{"n_layer": 8, "d_model": 512, "n_head": 8, "n_kv_head": 8, "head_dim": 64, "d_mlp": 1536, "vocab_size": 32768, "activation": "swiglu", "norm": "rmsnorm", "norm_place": "pre", "norm_eps": 1e-05, "positions": "rope", "rope_base": 34900.0, "rope_fraction": 1.0, "qk_norm": false, "attn_scale": 0.125, "bias": "none", "tie_embeddings": false, "parallel_block": false, "extras": ["capped logits"], "init": "normal", "init_std_qkv": 0.0242, "init_std_o": 0.00604, "init_std_up": 0.0242, "init_std_down": 0.00349, "optimizer": "muon_variant", "lr": 0.0107, "lr_mult_qkv": 0.4, "beta1": 0.95, "lr_head": 0.00705, "grad_clip": 1.0, "warmup_steps": 200, "schedule": "wsd", "decay_fraction": 0.847, "decay_shape": "linear", "final_lr_fraction": 0.0, "batch_tokens": [65536, 131072], "seq_len": 1024, "doc_mask": true, "train_tokens": 954400000, "steps": 10195, "dataset": "wikipedia_en"}
MLP neurons of a small language model. Each row is named by its layer, matrix (gate and up: input weights; down: output weights) and neuron, and shows model dimensions 341-511. Each number is 128 + 24 x the weight over its row's rms, rounded and kept within 0 to 255. Numbers have three digits each. A neuron's up and down rows have the sign that makes its largest values positive.
A block is one neuron, or neurons of one layer that tend to fire together. After each block is what it responds to, as a language model described it from the Wikipedia text at the highest values.

L5.gate511:121142129147107148183142110175140143130115137085169145089109155118136130148155143123143108134108131165101126190113131152119078102151128150111170139092102097116150087149132133092135145121140120152138127132128092144145165127099101111137123118097125112150132147083155081157119112127149081130112082108129137178117172111120141135102120123113111154173157129116111131084102137109125145150151118129171124103114100123117150102131120109113106169100112105155125144125127133133127125151132174174163130149114164094070109130119
L5.up511:133131124139116108143133160136116092113155109146103115105114126124172139151117100108139137119129131114138136103107127105146136135191124145121139083149116089123117145135137138120101119149114194128135115160121182133094128165116112118092120113160133121129161106156131143126147116125147067096123128123114102103153100107147096109104099140089117145139104160159106151103108131109133149105143133149122165112116113143059098153145124156089148110116133119136122152140166140154153117121126148147128157116137087149113155156156
L5.down511:096145097115142132151117158139129095151138170094133116116122156106118130113134151104095028132111163090127089120125134134144164146187112137095170108137185172122125117116103124159122158172126156141146161122102102169120117130138090110111148129149141097137147146128109130100165107089176092101148104119111135107098090108129150099163114135105132125139109129110124157065132134099113103181129146123097108121131129130137096171121115100094183114117129151128133131146116147130146141122118162114133120148144136110159111164130
L5.gate1209:145127106135112129084099081136147143080118116127150105143096111137137138071102112110138142172111121126142142130106136136136113107118120109130140129050113091152083177112114116132140155167116129170134138102167112120139131165159140111158130095127119124135146135133124175163133088102141120089177128127108136116158119140133128153185122161164149086178160135137113136093131135142136114093127107133143096126127142133123107105076153114143112159104120125125108155119135104184112109165117061129137100129113107177124135119141
L5.up1209:112083130165094144146124179140095081115163111152202101173178118100154111132130130121129120156138140098184131141143124144165129114156104149136107119145143111134128120149125156122085100108097123109122131129088127110175151153128143145094132119145112140134134136098141105100164125122162153086125143089085166129107131077093111129122113179129136105115148111140172176120109121126185088139103116154163120172122135139113118111104114128080129127108135091135112102100081104163099121086185130120154127157118124125121132130154
L5.down1209:097135080132088111115150122133155120162103108178155108121129096139121149103101129165170226129085131139129125125133122098130131145164125130145155141127142122143124092141084154169136103093096167108135139177152106088112133145094124151114148101165119139151130125079166066126075149112101138145108094154144115148123088147139118130154076140143154128140117136120091082118184097113142135109181141111143072121156111118108112121101146117138184140097116105148133137133147155132163135123118150159159139132136118139133128106135
L5.gate1327:145137154170126113109104111144123077132152104130133149080103128133145126125164153122127113143113101120107118170166132140140132116176113163102146151117100131122135122134114144135099151146110192192137121129084153091101142157144091106136122112129170166175122097176145139129119089136122124106087083104135132153153138085107100125072133133117119150128111182142120134160114074117158152152096096069114145135134137139102135077125102135124100114085121121108168114167181126162132110110134159107147148119116118109143162149155
L5.up1327:091135124154122099172147133115107146058082106143083077120135137081160112110126167127159099137157139151115167125114180120166129136123188152143152106102138086161182110121130095148172130144115136110108129134153109149138121119114127148082115126167100129134148068145117125184143135115134088139109153113114135172118124123160117171112095090143139140153146140147138159151109118103139098141150154132125126123112126133141171119086101097089093119154128125129121131149111121106104120164128139129126171106114068143168150125133
L5.down1327:102085137117083110148134078119115131126113115171139133117082101133132123114130155149133125118168165192157107130131114132147127119098122182159152092112136115114160151076115155103199130124156162115138125143163107114130117132117147115162142146157128136089104114128151134162137125102135113123143161168109137116132105126144100132145147078084116194152141105126114153155069141147076128161151087122156118071142104147111122143093142127089146086117116108116105121109082098071142137109138134166116110139154112144122124161135
L5.gate1507:113161144142150147150141136118108167135146130084146145114081145100150129110115133170149092176115136138136146115096194126093122169164143147162115155143117163161130148149119113149128132122126143142097160161177113123081171119123096111138158114130143136097121167144130147160169138122171088106121147109121128158089108071152155166122139091127119104144105131127135105128114114137102131105136136124126126147122114152115096130117144129142111059126163119079144126159118139113127117064128127131124114119107088144117119077104
L5.up1507:077169158102140137120179130177172161151149143117131163105103128117142139134137125130141116154127129090108139128148165087129118147098113144115105090163111125147168137089105096128148102113104149123156108140140097130103218125154104138147141139114105125155178135177175157114130083124188127116114122125136138126123094108132117105131109152145133121133133151153107106152145064143127120155123089104067108122144119160084155112103123155097148144144121127149164113132143124094139109125175147165154085106094121111121090114133
L5.down1507:109099158134125095130137152099125070185155114135135095134103151097160138133098128140181056170112144110143097137118116133122094166152126118107169134091073101142125163113104154129122161130095155144118118114119139161165127113127113127108109140117149144125153143122116140106156147130083140111123124150180119129108169113134149119086108111108172153097120158130133128102105116123169131143142136132131104148157133129129124132144142152097120099120099071090129096168132167114129138099156140124090142139151116103125122094111
Responds to: Slot before proper names. Separators and prepositions just before an expected institution, team or place name, e.g. "University of", "College:", "|" before an opponent in sports tables.

L3.gate1468:097107144077145145112111118145076164124104141107126121134134139095148112131092145123137143161100086133124156157053122126103126149067121170103116079132138179151093115119093093126115103101112114118158142144132109138142118112138153119135139136128090135110128125115123103149126147104118130160107145114155122120156127109106121158100070105178127128137139143130154156077131103101105135110173118139118104113109123127124106154170121113115108112144148150113139118165108140132120132143093162119140130083081085136155140131121
L3.up1468:128160131123150089152106094114101117115067136147163138093092085135142152138197127118142151121130149129136118138108074118148116099086090122148160129129134089119120158156101146076123126132116124112154122132086113121082134139156108101130154075154124098180144106103133118086139137104136128113129165125090151134117163105052082127135103137147082125135085165104111113118119100113109134140125136150093105143128127156116124081104132167122129145131151120114124135125141135131095128111155118143148104108114096138109111142121
L3.down1468:075103165110098091117075118153099107148105145168144156112108111079131140138115147126120137108102156159087102139100142122094148111100087132131114129115151129100156149113173174139124164135147128122146154143148110167150124139162126102121132177122076148110158161149201130058122107120141146077086137085089130146123133118089111127119117122138114134149087115105140114125117104126135150112073115078133074092140123110115141116153142171126152133122123136121145101075130131114097105136142149118105139118117136131137135128168
Responds to: Mid-name continuation tokens. Fires on tokens inside multi-word proper names of institutions, awards and competitions, such as of in University of, Award, Series, League, plus 2007–08 dashes.

L4.gate254:138132201094074162103151161099130109153129137124112110116154187082135099144145124165150121142135091143163164137139115154097096165100113122115124145066153155112139103147139136104162109109155151160129153094122124144125168169156114174119093113104130154117162160133112146115123173140197147179127132159108147168177105106103130140121150114150118142126134183140113132105133130108142130108109123135143126142107140128175119138186063124084132137123083112113135114164134097144111100143128121079128145143108119070136131097114
L4.up254:108126128130156124139151149084123140216138115140144080128106130184100118152137206143133101099157111131120148150095115082198085137127138111137100172148130115100134092131163147131147138140106094117183093129158137135111135123135147175172143131077151126101109121112165097133165131150121100085163115160150088112139148138121133116114096147123140119119098144148145154106155182100152133119132169130151120135156139136172182131096123094147123152176158091134122120155119128177106091079147173073130152098164119165129124104167
L4.down254:132126131118165124130139161126127127146116129170133133105092166112125124150155107132107068110168130089152134098124099120183125143161128143139057158086133133077135124128163164136153123107146097123127142114143129124144129125149136167156138114131125153112131094101153103150172111143176131109101111152104136135188172129150152123114129119118111149157142128119142140136157183093156098108135112136099107100161132108112157145175131088107120103110149107057125146122058109198088126158132138060131149098119163112137136148087
L4.gate293:091136122134134104093124187141094166136172133150163094114129123139137166154114150094093106126066119178153111101146100142114129117169137132143120135106113149129104094080120131157126171121143118153132132114166137153146126154151125089100141128143128109102162144066134100117133113149134108149065168101122143152160179150102143064155141118141118079151129164122134108122182141126104118102132129121099147146112123122123127153098125161117160114141099127133148084122102123178098117084106164145101112154135118048094135136128
L4.up293:111125092134136159156135124143136123121163127116094090105111126136129170143136117140078128097115091141121115120115091158098095109139153080162144165123136134117124113105122114060172206160118145180102170096110114122112153143134121204093172105123129200123125133135102120115096123143151100178106163099112123138143150152164147152095133100112143139123152112177183120132133138157132153127135139117098140133113107158115176143112160116165086165112126119098116140193134157102141130098117134125116104136117091127115129140085
L4.down293:100104097097139126142108150100144116137140121102129085139123147131106176097131170131079138153122108171130121158134130164166095134113147162156119136136135113138144108121128176097138146159124141103130112147107137148111122118088195169114135099109142118112119131073139162081150122162174102147130112169108158140163125151109106125154144158158126156129154113116118132173160160127140121117122173168102117131129115091159093144109137139163165121085094150156177073151089131140094119082126117153146093148111120140103141134134
L4.gate385:133171141120133058088113159115155122155112124137147126143174120138144131140139111231130108135118102094142147150130141142169073139161133122132102116113130146125152132112130149147145195162102133131141096103153156161130108127090154122098160094112126114112166139126175105154147085185117128136124122103134132171118138155121114126133118105116124141125102107120122128110120150121127067100147130129151110187098144118123142114141133079140113143113113107110084107148156132149128161105113132171137117151118103140132146145144
L4.up385:102184151130112128119096154118119138127131093128095127164124159114116139127137094150101115160119133115120088103112144103126088142159141096118143166111116160132158114114135093151098146111104125149143138144136111127148081124117153133101127103124115158134053150131108120134151129121111108129147147143104124132096129100122136168119135122142126145123126178103174152147132101106155131099167132113078157112118092140123173117170143102142104135094172102135135097112127109088145141074138145182152100121165141091126134130096
L4.down385:142141125151114071132135117118120146097158136144127130136108130117126175145165106147117135126152154154163137125162147203159132146104121128124109145136138113135111102099104161118149156162081110116134138147093145127109134121110140129128110079183140140125118139163078107163159130140128156165115135117133091162150139119149144128149122110085131094156181087106175144150123121118157098143135118158109121117154102095162121113129135163152107156098124123099116110166112133163123122127137119158085093158107138172116143130184
L4.gate604:101122131093139078124141153137124151096121115163133103156113092156148148091117110108115122136129110109123077117093116134112120154143092119129133121120111130132093103082140107110123174109128127131152161101159126122073158158117115115149158119142126142151128123141114133167126109112096137111124178138114086153121098146126171146152159134181117150190154147130132141101152133175142093127104127147138139146136129104119157103096135132130161134095145124083125098114106079148108097098149152153138132159078143135159115165086
L4.up604:120146124118121116114138137128142109122189106113105118081128112146127153096126148100144106149127123130119101129066079110144127171127126114125128118163095127145093130143139150145115124092131106138145113146126136149089115101142128118120123126165140144112102167117161117196134117092126141114144165136162092145153124144170097081136105113124080179155110143108141135090156121138081151088132109120149117125165123119139104118141158183141105109097120140127125134137139088132083121118143108116117132177136142124116121185160
L4.down604:144171124152090078124121130107117135119115133157113106139125116135163120149091125128112111110151098113131148137102132144160170131138140102167103110156105115114125149143101167063133148130137107102102121125146071128117108111123147145095160102134111081135117087083119109141130158130179135116157127135145116151136130102162108076161102146105113154156069150158119165151156099143118136114144110109109129117146099126131122140135102149098158118120127131175097119134134082140114159159150068098127124176149140148096098140096
Responds to: Place and institution nouns. Nouns naming places, facilities or institutions, often the head of a name or phrase: home, headquarters, University, airports, store, schools.

L5.gate925:091154136166137114126118152188125147166080133111098143102115133155095168154132102143123125147103124116116186128106087129120103145100152127142118142106130168114098091111128149138110149145144106129130146110134119113126124153124159146092157118137104114141112088101135098138119162121115106186137135136145109121121103140137126129120129160109153077140160089150142159105094155128130136137124130158096107110135129106140150132119129119092123147115120153134164146118080162140122164145105150148154118161127130157129185064124
L5.up925:132164178135145143159120127126126120076175140127176136100126099061129159136175096125137140117166143140089144122104175109148115130123160113104133128124136137137114102166087168150132152121162139155124135112106147109135119105203149156106136114138167111104098123100172115146156139112172131095143126124130132173152148110124124095113079120102094129107158124142124111157150122104093116158124147125115123141110142129131147108142129116127122112101124092180123155099114158141103145110133152101115124111133135124146115084144
L5.down925:101129113117121080159129146132118156143161166124118109117128135132106183102131131124096110174175100114086166085101129123131129083118134116124091123137080127130148113116112171111111115118112129106129191099175119100120199131144148150117134116203133159112109128133115103130113120159126134144130143150137118180140176095144118107163108159055138117106156141144113141190170083133076095143144122140121123122148121142120099145107121141127118120113138139122117126161108124135130133145108191134117139161135127128190098153144
L5.gate1274:132173154101123101114104112127129205136099080115135132116139175064124113135128094121125139156142138100115112074131140117139105095092164114122091095134143122123125140121106153133173155103134135099162084123128097162095124118112137095144121081154104106144142115144106131080152131158115110120134121112166107118137120127177132107148117136135097078149136124126116134176124117138110135094131149102156069096145152151128141118177157153098125137116089095104117127105154149146141146154165120114144139132121106156129106115096
L5.up1274:138137114122102138141088108133129141137097063140146115146153150142097078143104100131103116112134110133136097107143130133175077151100120132129175129106156124120107126151110118161083101118097128123150134112138146139164118156121085094127151136115120137154109167098119135080080125101108102114126152096162109159172136113164090107149101080117122137147124126135113120125133091140112153090153129122175119095102143148124125130141132115107145142100130116136132163122129132127162162104179100162128144128127114124170141134074
L5.down1274:104067115102110147105099117151138148123190120180135133103129145084177106170125097140115125150110144115124120131105140182152133145140158136145131111164110127109138156118133158143166157100125150088085127126154104149107095093164124099158070162137149131119148118127158114110160130124107150095147135110120121159143137108165136128142136086107091123155085110105146142149106132117132160145120156123180135115147125134146148178122070116057139133098128112158170125131161108064145081133113168101109147093098133132149122152103
L5.gate1363:139152103128099104132092133115088146153120178108129155159137087142157135127159175126094085103100131138101108098138115112112114124070119107098135137177165099120110142147134100116156162109095155167106140142107084115128094159124120114091134141112143117158105123115129132143148154125135151129121105125115113162103137170120140146142124146147183159126147139109102128129111150054127127150199156087177178096141149152129117150157133176180088117091084117140114144156132167103130099131097127133122149121091120122160195143141
L5.up1363:078094092136151085115105102144119155129118117126123113108116126112151100139082134118094115124116134120149137143116120137116137154149131097143111125134122191157164084156148129164147163117120167117111076136161109108159090147117098136140138114130137151123094109134121138097142100117124118101176102127152130170099163157164119153104094162173169145153195126148129124167086119108123162112136108123157118130123143128137115101079138133150136108165085108080135153128098145124117124118124143094144159103152110145144134133128
L5.down1363:115106151141096105148136111102128107138144158122124116050093198139126090123105105117108091154157130105054145133147097148141076045145125132139145164128124127153119138155172099133073137148137120121155128147158101123136134109108168140125148120170143188150128110173134140085176099143095175128161113135163104128099153124128134156118113104099118108107115109123119102149112122147150141119128123152146150102152144144122098117167115128155099133107139154090126159129094102118116159110132084104141099136148146112116114116123
L5.gate1386:079117147115147134117137102159109147133176104099100113094107132116121153082143121132107112149128124114114127131142103122090080116090107168143095153119141148165123106116128140160078152151108152178155133125141169142142115162129158095092195102094129142140154115126132125148111147143153096121129098126111045151130124127128102186115157156149140076110136126102147133137120130146133107081141119094158112093136131115137171107125146161089164118132113105110119086152118136165104110107112133134131116112109081139122124133096
L5.up1386:153157167142137108131151141079104135160146189112123116144122158164154131123167083078088111122093128130096136110160082137121101117095123147120145126109102090147103146159156118130137169131126095122154149122114130170134110115145081110106136106095121135125083142143173110158129129172163132100100166105115086156170165155133126120134134117121144130134144124136100110142117130134133074113109164111107118097125149125175088147158138148135130127134125111112140097170152128145138107090106099119117104179123133105131111096136
L5.down1386:114166172144094141117169135105127120091113125152132132150116165126137167140101116106106255102112109119105095101124138138148115129091112099142133085115181101111139125105166136132114114106104151109123126110093123119130101146136139196138114095141122105099121140126129079124120118124143141139128138126123131158114151093089097156124127098104096119120119148161122125167137155136155106118119135140155140117092123139154081088115131124120126118119091118127143120142133135102100166133136136113139124108085201177126139132159
Responds to: Field or category nouns. Final word of a phrase naming a field, degree, instrument or role, e.g. Bachelor of Science, studied medicine, guitars in personnel lists.

L4.gate1077:146138184144091075143170124134135139164153102141141106142152104126133119197133137119102137102100115173160121107086103159167114090109123117109146076145116116158075170167081155154167114162145132139128135095128105096160136127087098157148149154135145103164124093132121126116129134106172124158143095192137124102144111132126118138129131066109096092151144141127150136125113097115164112119116111104107128143114173131166104116123146153155127081144093111111109114153119104110111156121131167139152113106110131130112129116124
L4.up1077:158116114119101132142114124131096111166130100111130129128107174147144164136110130144132171112125150194151151131112143108113108133137110129111112129112109132122124102102139093155118125111126097140086143125077128140135091165144160101134157114088102148144128098153173147109100143102154140171144156153118136090114110117110126132121142106130129109150126117139148101142125142067146145149118130109153151162118137136148132126140109143137159179104140151128141091116163129139152170138143120118090158151147163114108148111124
L4.down1077:180102087173171155091096173112122118165131125095144134134138125138095122094111082156180181090114130143148138157167099129124130160179149114142137106130166154122112110137146130161154129119136114116128117154137127142131137130144125115136138157167165101119155125133147144089112101126120102140149149102157088126146136110113131167108103119142161113140105133133097119135137095089129113149151163107151149163115105129110128163130115121115158132124165193155150125125118117116143099115194113080116144124151161154117166153111
L4.gate1105:140101124122158154163133170114111153142145094149145184086155135149140118109128160129117152150155148138086145108066097121151101131124123093125138106106129170078110126140125116113167102141126107143106128141156127128119135161138131128144105133112124089162117130127178101101171117130154095126123153135107156097116168175149122139102094109165089133110163108135139123080134116126153137143185097116102110114136144138136118132103148113112152117130181123136112104120130121141145123141102128105113115167113128134084103127119
L4.up1105:079117140161131133167130164109081080120136149183160155142138137142176115155155144127133148169113107135131140133093091115136135126123139107143097128146131145128112126144135096085145085115157124150152130166114110137125142104135119131117120164096117128160088156081146080108087156136174134154106173111113139098124119129116150137128106094143127119149122168154136112086094125136126107155167137124120136135172139119136063152116138110111145090120133136089133109112101092109139097154117119106117134146142144150121111140144
L4.down1105:156109161140149121163113109138104094113114113131143152098107157135140110158125121140110194137119104175140134096119182133148127095055145134156116130122102137125125164149152129124157101125126122171096153126114161143123114152080092165122092100099083122150099169100163139149120065133169113167124143094136130135136119126122137150142093118112133157156104119134142131112148102118136125103121137159116131109176169147133082131116148089089131101130093135117145120105124103075126085138123165140152149142117163120135115118125
L4.gate1244:146110114117115074111128132177129101133137142152127072061125131083147139137127144180134165123129114122061113141101128149120103124121131121125133085126154105098108118158154146108145129170143140136140113136121171131162150156110119120115129138135104161112089095120175104123145101107135189113127124150122131093125118105130136087136132089123110125109126139105140092105115135112168086107148145118130154114168132142119111129137117115152103108110125147144153138151115146103161127116176144112105096119143138111098170125203
L4.up1244:149111127149138055153122116106117083108129115097112206112123120144123142117127148133149109132137144105127108127147150089165133152164114155126109105129135133145097138140124100111153125107085144150128143130119130140147144104168144153092167161114144113121167124156119103083089178119194131139118118098187141176106083082106108152157118111139130128131151139129153136128133129150131126150110133134154109137075094100146131096080102142124110137113112111103119118138138130129122126118118123141105095101140120127132181117102
L4.down1244:087082121142088088187154083130145118114119133122114137109160101122145137152125106144114134103161106141117061131085102135144139151153130165120152127108108139147109130165128116123151112148121152151117156124143085148138084136155146137114091099130114135134209113138155117131124145091123113107079131103108127151118094091090114067157097122088157166102110153126094126133134093159120134127133120117099138126166120092119161094075132138110136135083158145092153123127154123157102127116123123134134136122143113106117131155115
L4.gate1419:131152075128138166098131113117201158119131117121082133125084087142153121114095115136141144153158117146096141148095112114170130154130113136148136083114140123125098136120120139088161128148170119116110136108074107148154100136101163106152110140107117118119108103143142116108128117098137146117165163124124131168174118128079172167141114162163136100086113152111167080138110104141115192123141142125144130149111129129084081125115133117142107139146150112134106130077136091119101145156155143134082099108135152130149127101155
L4.up1419:153162153145144116135145128133155157117152086130121121138154129124082170103138086141131149144127098151089096085098137109143132143134131120138177113121123123121122064133135109115137171120112123104143110150104110103139141179134065107112101144137125179136114116180126126134134127092134156147141136073114129121184104145096133118110132129136142101156143104100140111163139117102141134139111127140101132155121109156082103103130113095108134133132088115138124102096148135109127111136135148131123123138120123121132144116102
L4.down1419:111122115082165155172117095143144116125152126154101104153101093142165138170113133173163073184155109177138104077108120126159148125130150177142128145088123130141111109129103113094155111149152150144119115144114136157173127138160092151159107128115123111146116137119148142122134119139159114136134126105130104129132133174095166126145093132108148096115127175134143096146120159097141126119128107141122130092125107102136117136168132117120105128112151155151142092148160078120145130153139101123104171124173163114114147132133
Responds to: "University of" connector. The word of right after University in institution names (University of Leeds, University of Tokyo), more weakly of, da or Northern inside other multiword names.

L3.gate214:117140126129167165121121133127152141120109151176188142151078132128169136182128132126114138158168142143116147156125106126156159117110133113107101180094126142129171123126157122152128116124103117167103175147155138121104107186152107148162129114191110131114125114132135123120113167152141114124178161096107127134137126169106153089086142130107113128140125136127174164133131108153118127120099130106115135140130124136131153089155145145116076102097132107142128113167175122133098153109118141120156070113136169137113144123171
L3.up214:129147134134144146114092107123132161152146159150160119172086098145168097135130091074083151115096130093112181072107141123105151120139107053107075121101120097116141090107105125123139157151101142154138162136166129167074125154110139138109164136100145090085109070125088121142120124128156156155139138103136128130148092138147202091101122131081105131146158132146101151076123096162121142119126144141136126133090151105085115148125124120143125141117169147126151111144149119138102140142111142135155137139150165146117162114129
L3.down214:121123118126164132092167144091073133153106121165129161129097191141108136078109151139130090108162107072122125128122104152137120110105139141154125103170165129140148114129107106116130131118180146099114115120150106129147151173124092187151098115187133155129135120118107126103142124132112082111132171148118125123124128105104074128136179109167142131128124100100110131153153105145128113131127093127139130106131148138142127126148162119073160144158088145145150114145145099134147161122144114129131105128107143097151148164125
Responds to: Institution and sector nouns. Final words of organization or institution names (Museum of Art, Broadcasting Network, National Park, BBC Sport) and field nouns like research, service, media, education.